Weights of a small GPT-style language model, trained from scratch on English Wikipedia: a variant of Muon for these matrices.
MLP neurons of a small language model. Each row is named by its layer, matrix (up: input weights) and neuron, and shows model dimensions 128-255. Each number is 128 + 32 x the weight over its row's rms, rounded and kept within 0 to 255. Numbers have three digits each.
Before each neuron's rows, "fires after" lists the tokens most often just before its 100 highest values on Wikipedia text that the model never trained on.

fires after: " Ab", "o", " S", "ab", " under", "im"
L3.up648:110129151115118120165096133093126084132158146195160118142141103155100117170129161129170157088100129101186109116145189119146152115080141138143128127135150130149155123133119120082111157145093100143182143127118169080087090095089092086155094070145175115120118083080122117078153105214084137052151158154141140147166047114156160115107108085160185162106140157111124165109143119126086099195156

fires after: "n", "y", "z", "N", "en"
L2.up227:150095151141126178124189167122164138153121162075178152114145100079113126119145075090156140149156173117156087121151169125098159135151147135128157165108143125146068129181120140146094116143138122120093128125111153100103068147129143078125130116094071082150101105141093125184084122103156167157122042080160141104127133148101173064126120147097115185131086173140092156073129141058124162148094

fires after: "\n", ".", " ("
L3.up898:084151144144103099078167117093099164156179169136154106118156135122122134138189115066123149160163124125170140125138134163122127138137110094147105118086124164128141127102108102190097153089088160119127164150178114090133061100143127170128139087128102124067098108116094128107083022123083158140116036098094135128115099130125107088136067110094168077136148143152135114167165119131066187142119

fires after: " de", " D", " do", "de", "he", "di"
L3.up485:155150120196122107139119087095125137138136133137149145119165167112054137183166144187157113146159133119102126091114125186135147140132115151093176160098105161179070131171103099090124195117124124088156153087172071135087110128125127116183170165141092138073146174096123161085141119101143029144101150127164145133159144104104157115089061064137066141099144157151141131094204051123143136143166

fires after: " f", "ro", " ", " lo", "t", "th"
L2.up690:189115149110118155129163114055153113122141090143126126194098150114140165115128100089121163132186094195096174162104117140138136153129194137111163167124099098130103105151103149145101118098176153092139111122183093141169039165141111089162104131095090079160091134172160196156121114156173119147177137113103121141115109143096137099172160174126121157167085193119117113154157085101115167088098

fires after: " ", " D", " T", "en", " Z", " M"
L5.up153:066104169075126065102096118073129170137158209085144120139150136090125097157212152084143109091091159054084108125207147137117124132180079136173126088149060118179110097096099145123174174113137101149066136152116201142159117120154158159115144113026103116149120142084182152125159164150103124145179125131137112101140084087081156127178125174074160116198123112149090138117119142140103141109203

fires after: " ", " I", "|", " f", " re"
L6.up551:124100110156151127141108139099158141126151115206153136136120128144127187131119124099109147125185143118161174087183171052055170127173176095069160159142108092170134102143079150133133077168161145130146166129157142076131072099153115157108073177189097085156144126174185061170095138192122120102119139108143112132147126123137132140074166154093117125168140159162098123135056060099115131127131

fires after: "%", " Year", "\n", "s", ".", "ate"
L2.up588:141169095072129125149105184116142120154141146127109158150151137101120130167147128115116097133118163117178122124196169174163060142153097112162137106135099112134079074121217126130158157169169099088074099118050149097097175127162110141167135112135104114133099065163174169172095109085111093078167060092124186143148093145153104086120136203129149116130056116139129129164104133085087086169111

fires after: " |", " the", ":", ".", " Dr", ","
L4.up617:062119171177125166134128188155118167122115199144102036095175132141147047138115096108112151085161133155139135099136130150121093098161120122080151113138155111113114108131147121105147151183171098147075100090098091119149125191144164132139196158103178107138205118069153144126093107187173133203147118168195115095140105162140172171087131121146152148127142092089163111167140097095108129136107

fires after: "al", " Ar", "b", "ra", " ex", "ar"
L5.up913:200101098100081164137126164103150072123195134162179114186126149183189087122109126174147089213130114153104041126111056090107123097119099145126176121134179144127070157152112207128098132089119083169105143134140117148045104140128125093172128139165124133143142156139137123096137129125139089109153130112123161112116179136078139165170117132094102054110080130064104149064110153094156098174148

fires after: " to", " can", " So", " On", " is"
L3.up571:117082148124148096109094155087140085106117103094108120120105178124112153112173110155143092145121171114085109149079142105160182176170148164143146103140164189130133199142155098126108147125200070152138083120175128112142069137100087116098104168112181103192154132126102135163153115121128102073123109097110132141154130065193145116109103090111117115106201121164075141102135099124149133065134

fires after: " ", " win"
L5.up226:177186112100110081102167145127148043143069126166141158111117182092091067112162178143108119125137202153106190156094100150119156112164177156099190154112177177136113131161124172096070096134192103059075117135167110154164031126099144127116153159120122073142158115116121128124158123059095152131124131149143086138140139114105124108136137096142162094123160091115102098113136174059048147180055

fires after: " |", " (", " /", ",", ";"
L4.up931:163164083189197173090124076136171112079112160135064102126135154099112106156125093156100143108166158091148147115074103111174112134094125147103150153145104148119116118076102125110107156180169134137106151136096107160140129098089131140141067140164118128110140067112080125111206126194112150132174184142136102114122067099177096135133076134101142118061106093122093145148188113078148113158111

fires after: "\n", " "
L12.up802:125153097187178139137174180116097175129139106116181147150117157148064054144158157066123128109102133164097077149160131153112136127145178169128113141138107082197063255158110205140103100111159106104131124106168158127156080108115131101119103158107079139089137095139056130134127139106042112146122155150126108120176117107089139169203123112156163115140148099143098124130103145126107147210149

fires after: "\n", " "
L10.up468:075107108096118154088130185112155187144144100174093114113108144075096117118148159094084120081163167107116128085129132171130129123182127202133126149137102216155123199182120147109074139109124130113154084129148217138144100128166140191071106137140121110095115101144114158115123159037083120121136133136120092083106187122099168108064132104135093112081141118146077071107133095101106131173118

fires after: "\n", " Ma", "M", " M", " O"
L4.up20:157171174185129102116137134111098089166149175084173167179161136138110119137180177063127118105164115113151139127115146118131151130133175095075160119152180124157097096205088095168142112117100150124105076105106126129152111090150159137138105102102122121117089115137106137098114111143160139186105066122147171162096140138122165092113113087093143123060189120144124121168159087168113117101107

fires after: " |", " of", ":", " the"
L4.up401:171101135138103102108137060147124132136120121156116003131105122138145133179156137141192128121095106084061037090140148135158108138177097103118176135171072128092141091173116145086134140155165119114095137060065155191047091099118149137131188183161108130145148118114112123134137144126115125190171116188138111103163143106162185133083180100168111119065136093129101076153084104109120150119143

fires after: " the", " The", "l", " of", " up"
L3.up279:119099161083105159128147155063115084102109126105118154146085065103170144140140076161146130122161143117115101060146105108174112113093082134149127082101148144122116165154076126142112128127117135145045081069188166075097084203122106156071136122192197123072104150102113094121148131160206118096128112091131120175107124140122138115168202087165142123147079150108101175076125181140165108140155

fires after: " the", " The", "The"
L2.up743:133131138100082146128153185187163123065147108144146101136101100131152120133145137133135148148112146111138128122138125118133171170171099155115123128161098150067140147104122128105150078126116082112136049143145091095148100151189196130120081104111136083130174142034131146090142111145113126077199145101250122116092080111183111171136099119173142166097107171166152110125156131096179127143077

fires after: " as", ")", "es", " ", "en", "s"
L4.up930:083135164145112153138199103069180096106129187158095105108092104128140077139141126162135151112127150111127056120130104154119067103077183183128147175127190129153103109131124196103125127132112130066133118147160141106047135159135192131110069214166119068139166165115168142063101139103182141075166147084135187093137079135099141160151122108110145063113127105155097163087124081106126108129196

fires after: " re", " La", " Re", "re", "s", "ur"
L5.up198:117068066107131123132132065155136198173185129130128123185101197097097129098104147123084128101162162107126173125135086136188151079048175091150159128140144109132178176111086118120147189149138078108117128120137125150128165130130104140158112134041098135153136115137105136160113112082122096113175128111117202103156151174078106133054093103126131143176150205117141115148110118097061114108190

fires after: " the", "g", " The", "f"
L3.up615:090066116112112131085139162126140094155104144099122085140108130108164139093112113127103133150125176133124110147194114099162184150148137135110084154136199152072170192155098121109149158096070106113082074144146084134110115139121125089124136105092177062127155124136096097131148134138131190093151123150158086175179188065127116148144162108209172104171146146146098166141134165064137096136134

fires after: " ", " in", " ex", " di", " Co", "O"
L5.up259:151146107126102162132155137101096084140133143145142190169168123115044130161103116168052121108143137131139171124122121126151145148130213113126172142134123163151082117182128121119071112122169137109132099134102111101109100093094194121148151131097115094056103103128104100130125113162166161105112157133190172133135102131054136103123102080136116129142132057139163107108100079065135150112122

fires after: "\n", " ", " Year", "emb", "amp"
L2.up683:138160091109164147160164157178115124176074157180060107074152196171070115147191132131070098074144145083129136112155184131139112120138163154103119127110109094134108084149156102106137175170183165069077133136138121150084202082156059114164184137081133155156143055153118098150198139081145157082179074108125144188110077131116118101078108092161094075181141108109134144156121173089169079176163

fires after: " |", ";", ",", "The"
L7.up965:163124161135099165145124150126111107108174181114123055184096162101149116116124050166108134114215164106144100153156152137119129147109098079126145121134102093110143101079138125197157127156153123187112151106139118148096130124067167156166116124113084078089134132130125145116159106181143203149125127073127177124092054165116114129131128108159134109174074120164120133175143127118106101127160

fires after: "p", " S", "pp", "o", " W"
L4.up895:160079130141164143093117149137097121145143147137143139140057170097124148167147148120179076063101152124104177079110112138125115148092126133147153069108122146170123080090172145142148195149066194164132157157161109051108083105154096108131128074117132059143122099066129145140179132136108138099092194098101174118096107154164122073138116143125165135145176093179164138173137111137122116151171

fires after: " ", " R", " V", " B", " D"
L6.up771:133130137115124047113102131161122075093184137139124145109124150180149075140161159187120107119189157100172190084176151078100231156091174115162125161189105121125131117117122154109156165113128105161101106116091116124048110074158163152113120147088161091180145097126111104120108111068123110133148074171070122194111085058118142112141069168120205126130121110107151067130068157122124117102161

fires after: "n", "r", "en", "na", "ron"
L3.up750:093091148101087144134109101120136136146110103137173116116125106156078116168141120089134084158175219121084069113186185098094186120152176118121108148068115114147156130175089084125110149134129114108121104135084134100178157130094103195161154153132125175076140089103076183199153152152160151201079104092151149119119126180112158133111129126147055137130162140128117137092150101117147132091097

fires after: " ", " re", "co", "ce", " dis", "re"
L3.up116:100100109078173125129183101113170184180130145150135129096087200109106134112102164119111095123129073098124105109102078134143175134075133103134171198139088145029153185150113165148163088100108076082141162104175115090136155080227115169115143103062109088133103169145187131110118095135055093128107137111161131109174134116125111105156118150142116095103092184144161143169105146132144151210153

fires after: "-", " |", "|", " "
L10.up464:176113139151109136112162103162103093142067133133186097150161118117165112086154083053100125135128140132119127125103141101136232093114171105099096173124194115111167093124148093099071115106140180157114155072120133095164113184144115166107125159172188114095145105149112122165135105123166145146121142120071160173161147066114150117092101133093045119072097052076079142125156097125137157096089

fires after: " ", ":", "-", " f", " p", "f"
L5.up144:150050148082083175153106123133115138128154133106082118140158152117161097135158090124094188142105117139137129112153113149067128101137118142162131133120170072100121106108103145151193112123130174177135196129115104082197114164130155184106124152176106077085157132101122160194098143129175079101145137113064121089096109111124088131174145151071124120125086112084119138088130129127104060097125

fires after: " ", " the", "s"
L7.up394:118079114133139149116133120117171173177174139116163136097163100118153094154121128116129114120149167145144139158126147141138133157134151139102156184122159101100086175091149147128133168119122089108153179099116119143126086137184124163123171147119122073139165083068116131054113137124077174127178193128117138135127126142135176142148125162100103099074110113140076157149117084034162151126151

fires after: " in", "and", " A", " Re", " de"
L7.up489:091122136141100148106138120090120201138142099095172129072125092068145153163158147102159076149130124120081109167140113121184102135088105091127141103119067090137077113087124105082112133078091102074098112139062116131133121174165149132185141133123076105085076115098117080127091107176142085080119122086135166160130125202149109070160119119086159153093167127183097135143106236134200109107154

fires after: " ", " co", " Le", " Tra", " I"
L2.up1010:137168142149147131080156157130150126075107128167076056117118153119130068161135117206128136138127171112096173111086101107162103124161206077109131118133071132129070145123096142129103157172119081142115132079167123089186107147095158111093072155112080057082063120195142158182160150090110109143100130159145117183116157142138195182136135063138156150102184085165146135082102075112117094126150

fires after: " a", " A", "A", " in"
L2.up455:119195092161160136091157137117153148152074146122170137177093148076118164129102076111197168091055116092085121112151114150143119067142144138158130120091140099181096135110083133100147097092124092155129088109094108101146124114214140108122210096126098127110148095135131118085071133167148124084143114082129138094128092176121128156108125176188092136102204144162140092103152141122141091135126

fires after: "b", "ab", "d", " Bar", "ar", " B"
L2.up431:115128125136083131155145099054177076124154153107174110127104151134133131070098136142134114173161121167153082127126076164179100154131113093172136147110097164132097145144144113145185127124109116161134133136118120170130113129124129115099154051089176150166125161142068115129205158166141136072090138129109172117194133128053147135124117124142107132081098136106059161134154123104148087098053

fires after: " ", " (", " b", " found", "s", " m"
L2.up980:055095099141175113123158131079156119188228142154150111123099090107099080212139124116116146108154112124132142102111082129178110087078160150170112131110156128081115066135103131093152114101126127128135114147166095148142157164138132165140119162152125181113095070148100163097168077076121131119152196062127086177091107092151155154156101106158110156137194122185099118120088109146156068149170

fires after: "s", "at", "ar", "q", "ate", "al"
L4.up676:157129108105098102134126165084095181106178141070146088087149166153166132105192187138150100187151104147154086133113139105157150178109104144127155151162159104161100122096149117117096063091075122099162178135114179153134111156124099085129155145152196099164142123102078145143067182130180082049110154139162123082093170092129151101121036150145095126111130161101099134119119138095166144121102